MLP neurons of a small language model. Each row is named by its layer, matrix (up: input weights) and neuron, and shows model dimensions 96-159. Each number is 200 + 30 x the weight over its row's rms, rounded and kept within 0 to 999.
After each neuron's rows, "fires on" lists the tokens most often at its 100 highest values on Wikipedia text that the model never trained on.

L2.up567,165,215,165,159,184,143,198,201,201,231,204,154,202,267,203,222,205,227,216,154,232,166,201,196,234,166,183,165,238,155,146,220,171,214,228,198,205,190,209,204,189,176,217,219,243,179,155,213,219,191,244,209,173,205,188,227,194,217,137,234,262,185,194,176
fires on: "1", "ence", "ency", "o", ",", "th"

L2.up1031,191,216,245,234,213,166,144,170,211,191,247,205,235,164,202,140,179,259,252,207,216,216,240,193,218,235,206,167,212,175,187,242,228,164,158,215,208,191,207,195,183,153,181,212,238,189,124,222,187,191,214,196,145,238,250,218,226,188,201,227,202,205,222,216
fires on: " ==", "z", "==", " Pts"

L6.up82,185,177,244,208,225,252,148,204,181,225,157,196,157,145,234,202,268,202,200,231,256,229,217,180,177,273,191,217,194,176,211,232,163,248,171,166,204,239,175,206,200,220,170,182,200,160,167,100,190,212,212,202,192,225,215,210,187,237,208,224,134,201,235,170
fires on: ",", "ist", "ary", " group"

L2.up715,196,226,220,165,189,184,235,158,183,160,108,216,192,214,174,209,198,172,206,188,213,174,238,222,167,196,189,184,223,252,210,235,169,177,165,190,245,205,218,212,227,260,237,212,178,196,145,162,145,216,154,199,211,201,176,221,168,171,194,194,189,185,181,272
fires on: "9", "0", ",", "7", "8", "1"

L6.up499,212,210,216,246,236,193,185,219,234,178,171,189,251,207,173,267,216,174,200,179,182,209,203,203,232,286,232,172,212,221,222,205,129,236,211,238,227,224,245,203,222,149,227,203,260,168,189,210,198,256,243,203,150,207,201,191,207,161,225,214,160,212,210,261
fires on: "2", "en", " Ten"

L2.up901,163,198,149,159,202,191,230,206,208,155,228,205,175,163,225,199,199,186,208,175,197,184,160,208,233,184,191,271,162,204,220,207,187,287,226,265,168,240,202,237,223,212,226,235,208,170,173,184,189,183,148,237,164,173,196,164,228,150,238,176,182,201,184,231
fires on: "==", "well", "play", "Reception"

L8.up1089,231,250,203,177,232,195,197,210,208,204,203,171,178,215,226,206,246,214,226,195,227,188,188,227,152,265,246,182,160,176,159,187,247,210,210,228,192,161,171,168,245,212,213,188,180,185,193,191,251,191,240,194,270,194,253,220,193,164,196,214,204,187,154,164
fires on: ")", " |", "?", "4"

L6.up258,157,180,230,157,171,223,177,183,173,201,264,216,193,185,157,226,131,219,198,195,220,214,222,176,173,207,190,199,177,168,186,139,198,267,147,210,153,203,185,241,221,166,220,224,244,228,228,167,203,235,187,239,167,217,236,212,242,224,204,210,219,158,168,209
fires on: " ", " and", " |", " (", "O"

L8.up666,244,242,148,164,243,178,157,210,236,221,188,136,226,214,173,255,173,232,190,178,209,185,235,200,181,212,189,243,245,244,186,177,174,190,256,210,241,187,219,204,211,263,182,223,190,233,207,203,224,223,168,193,228,179,192,242,182,195,207,164,182,194,184,199
fires on: " ", " F", " f", " di", "pal"

L8.up404,185,189,180,195,234,199,148,204,217,227,216,199,215,200,244,177,178,158,191,188,212,219,238,203,195,198,230,241,197,176,209,237,228,254,199,240,198,231,233,124,151,152,221,231,180,240,232,184,196,157,221,226,237,218,154,172,181,267,200,209,198,250,268,164
fires on: " ", "==", " |"

L2.up667,259,171,229,177,202,245,254,161,205,261,186,229,222,253,200,198,226,208,196,178,210,197,206,175,227,241,188,224,206,192,247,198,176,236,240,168,190,182,183,242,180,197,174,199,187,240,223,201,194,211,111,167,210,197,208,149,130,175,221,163,226,249,180,198
fires on: "N", " name", " N", " Federal", "car"

L8.up898,264,218,186,199,251,152,184,199,192,239,187,195,236,202,214,216,205,203,189,220,185,190,189,199,135,193,190,189,238,175,206,214,240,219,193,189,171,148,161,190,227,178,198,185,146,167,190,211,249,171,195,196,154,223,209,174,185,187,187,195,222,141,144,153
fires on: " |"

L6.up644,184,204,156,207,159,205,211,207,172,168,181,185,158,173,170,180,178,227,205,184,191,176,146,248,203,189,194,195,197,215,198,285,176,190,208,179,118,177,217,178,193,214,205,231,150,151,186,241,187,195,240,196,198,179,171,175,181,212,225,210,154,171,146,236
fires on: " A", " and", " After", "After", "1", " Position"

L2.up194,179,199,131,161,181,180,192,174,230,215,185,191,166,136,208,208,212,160,199,132,240,252,211,236,242,229,185,195,260,208,217,221,212,174,168,251,143,231,188,238,215,197,229,268,265,230,227,219,205,187,168,232,145,202,203,174,232,204,207,249,156,154,200,233
fires on: "3", "1", "2", "5", "0"

L6.up1028,198,193,229,207,215,212,220,261,276,199,206,205,265,187,192,214,195,186,237,179,214,227,247,191,161,222,196,207,247,230,222,251,220,243,186,172,190,221,195,163,184,202,189,230,191,150,223,213,150,216,201,173,196,188,209,201,197,169,257,223,195,229,282,179
fires on: "8", "0", " |", " ", " Team", "1"

L4.up921,202,238,187,223,205,183,175,158,250,207,214,135,220,163,168,245,213,176,225,201,190,195,203,204,168,237,195,187,265,235,171,250,184,201,178,159,199,179,220,158,211,228,194,248,169,180,172,211,205,239,203,212,219,223,230,191,160,175,222,199,153,194,155,158
fires on: " |", ";", "8", " and", "9"

L6.up229,228,173,187,213,206,229,213,193,156,211,227,196,209,239,239,194,167,210,169,153,139,235,211,179,199,180,210,221,203,207,155,205,212,188,200,199,198,230,207,160,254,185,190,188,202,162,240,194,212,192,228,153,177,195,235,252,230,179,161,187,187,188,187,185
fires on: " |", "4", "3", " MF", "8"

L6.up13,182,178,222,198,209,248,172,200,190,206,246,201,250,210,247,226,180,205,178,127,173,217,186,189,199,183,211,203,237,186,223,146,214,246,167,261,112,237,192,253,229,191,169,246,261,174,143,240,191,227,197,117,173,191,226,168,188,218,120,158,198,220,188,220
fires on: " ", "th", "1", "f", "|"

L8.up1009,226,168,263,178,156,160,183,215,192,221,197,202,208,240,233,235,172,160,181,216,208,152,182,179,185,198,194,211,255,234,124,174,216,204,173,207,209,171,240,183,200,207,203,155,234,191,204,160,199,192,171,226,154,164,211,209,187,211,192,183,163,231,236,126
fires on: " |", " USA"

L2.up258,228,229,167,232,203,218,229,185,188,169,246,199,224,158,204,240,197,200,216,220,201,194,204,216,239,165,202,274,234,194,198,260,199,259,222,205,219,232,187,259,204,197,179,182,209,165,257,217,202,186,166,177,219,234,244,182,186,209,199,239,208,208,175,219
fires on: ".", "st", "ven", "BA", "lift", " personal"

L2.up244,187,183,224,230,136,194,227,155,197,197,208,202,197,242,202,201,238,197,199,184,215,190,133,201,248,191,173,167,210,168,188,211,205,207,183,222,221,206,190,187,198,199,174,211,252,214,142,253,227,172,249,204,213,249,213,183,194,172,198,208,209,220,254,226
fires on: "0", "de", "6", " position"

L4.up576,160,222,197,195,153,225,202,161,181,209,248,197,258,200,196,209,167,182,201,174,173,215,163,200,160,222,179,243,246,274,218,232,163,161,151,245,181,209,233,182,199,163,207,230,219,215,193,228,208,151,220,208,240,200,202,193,227,242,211,206,181,165,191,199
fires on: "5", "3", "6", "1", " However", " Dor"

L2.up776,211,214,154,153,182,159,203,165,198,231,151,226,180,199,238,205,184,202,200,163,240,184,209,232,237,209,227,220,237,213,204,283,177,215,140,201,217,244,185,184,183,235,196,201,217,204,227,187,208,224,124,239,216,231,217,252,239,203,196,212,174,225,200,220
fires on: ".", "°", " were", " under", "gu", "ux"

L8.up315,184,219,232,176,207,252,212,188,227,163,238,252,226,201,260,203,157,225,234,181,147,250,219,204,193,195,232,173,228,170,177,184,225,225,255,214,181,223,190,206,187,196,164,240,196,214,201,198,232,197,225,185,195,165,223,196,251,224,227,218,233,125,179,162
fires on: " ", " (", "\n", " |", " where"

L6.up665,203,237,255,198,127,189,209,199,201,214,218,183,200,160,200,192,209,220,194,222,224,181,175,163,160,213,198,161,227,190,178,215,207,232,220,250,200,238,175,220,221,203,226,192,206,149,212,189,197,199,210,155,185,118,210,165,191,165,275,203,224,185,203,181
fires on: ",", "1", "6", "9", "5"

L4.up835,163,213,247,255,181,271,198,218,230,187,160,193,143,195,194,247,157,154,202,192,235,215,206,169,218,168,171,220,173,254,196,192,223,284,158,217,174,130,247,232,277,235,242,210,161,191,150,195,205,259,195,237,240,158,215,235,173,171,212,194,191,246,189,187
fires on: " ", "play", "in"

L8.up1105,188,271,181,241,229,183,106,143,215,157,191,186,234,187,224,185,176,183,172,169,169,186,186,194,165,213,183,206,186,261,226,153,182,240,178,237,194,137,192,228,242,204,169,167,188,152,147,206,211,193,170,176,171,240,243,186,214,167,234,203,214,157,235,164
fires on: " |"

L4.up724,168,201,245,187,190,197,200,155,206,213,189,213,229,172,206,233,251,185,155,211,211,169,227,200,246,236,222,183,178,190,192,197,168,189,187,187,191,187,177,196,211,121,222,176,173,196,167,167,194,216,231,242,186,184,195,218,224,161,228,237,173,230,209,193
fires on: " was", "vert", "=="

L4.up931,164,188,218,157,194,196,217,230,224,212,158,169,202,236,178,179,203,201,176,229,217,177,234,168,240,291,200,202,203,206,206,255,140,220,168,224,247,218,208,185,191,202,206,224,148,169,209,175,192,205,201,175,219,215,216,194,244,102,171,194,191,181,213,229
fires on: "2", "6", "1", "ill", " City", "8"

L6.up593,211,190,172,203,172,220,207,177,199,185,204,193,212,152,173,224,229,167,174,226,158,197,203,226,210,153,164,249,239,223,197,202,177,170,271,212,181,206,210,173,164,267,194,167,174,180,198,228,179,240,211,175,210,156,174,165,204,257,250,198,167,184,215,255
fires on: "2", "After", "able", " had", " After", "s"

L4.up115,251,216,229,225,269,228,228,218,177,209,188,172,189,174,214,231,182,138,215,229,166,165,215,217,163,198,173,231,192,145,223,182,184,223,172,181,194,162,199,189,178,146,190,201,259,202,221,192,244,221,162,198,152,221,215,177,266,174,194,191,177,150,179,222
fires on: " ", " |", " End", "N"

L8.up395,199,207,198,250,252,169,136,168,196,185,234,249,199,209,243,180,204,210,234,179,206,209,179,227,188,207,184,221,269,217,198,166,237,204,178,203,197,161,188,200,190,189,226,217,206,205,177,256,223,193,240,156,187,212,206,176,179,178,194,155,183,158,237,211
fires on: " =", "---|---|---|---|", " |", "==", " ==", "|---|---|---|"

L6.up1062,145,198,179,175,212,199,172,172,213,161,207,213,180,218,211,219,246,165,200,229,201,186,176,270,199,166,197,202,224,227,264,184,258,220,173,228,194,209,170,179,197,180,178,213,202,221,167,230,272,198,207,192,252,135,231,240,181,229,194,157,221,152,180,143
fires on: " ==", " ===", "==", " =", "===", "===="

L2.up393,246,167,193,191,211,191,133,246,180,179,131,151,173,181,231,164,157,256,207,200,241,207,229,234,229,243,180,272,190,193,178,193,218,217,149,235,265,205,226,205,199,211,203,244,244,225,261,175,216,237,185,219,150,183,206,195,202,234,187,253,199,166,153,227
fires on: "1", "R", "8", "Mar", "2"

L4.up766,239,209,219,170,152,222,192,152,241,194,226,230,181,263,205,200,159,212,207,188,176,200,213,198,171,196,184,203,254,182,196,142,183,170,194,184,163,217,135,191,184,188,213,190,197,198,175,172,162,204,260,249,208,222,249,183,146,233,206,253,230,119,167,172
fires on: " |", ".", " "

L4.up234,214,172,204,147,209,197,180,177,204,183,235,196,208,209,265,196,188,204,181,215,231,197,240,187,191,215,179,248,183,188,199,138,191,196,217,179,240,216,245,183,204,254,213,204,199,128,242,219,213,222,187,218,194,163,189,229,227,187,193,161,168,196,214,151
fires on: " |", "other", " Field"

L6.up52,199,182,216,196,180,162,244,199,187,193,204,212,223,174,237,186,204,240,207,151,204,195,233,178,230,201,187,192,173,188,140,174,190,177,168,204,184,208,223,212,207,216,216,188,222,173,193,218,223,188,171,198,207,168,190,213,192,167,229,192,208,167,211,218
fires on: " |", "|", "der", ":", " was", "-"

L4.up1033,173,201,185,229,207,231,243,194,215,192,205,200,211,199,196,163,194,214,196,171,176,237,207,224,223,214,195,212,205,193,149,196,190,241,150,260,181,158,224,209,185,238,191,205,213,251,115,236,190,257,206,215,185,203,223,208,199,200,181,183,207,227,184,232
fires on: " ", "–", "0"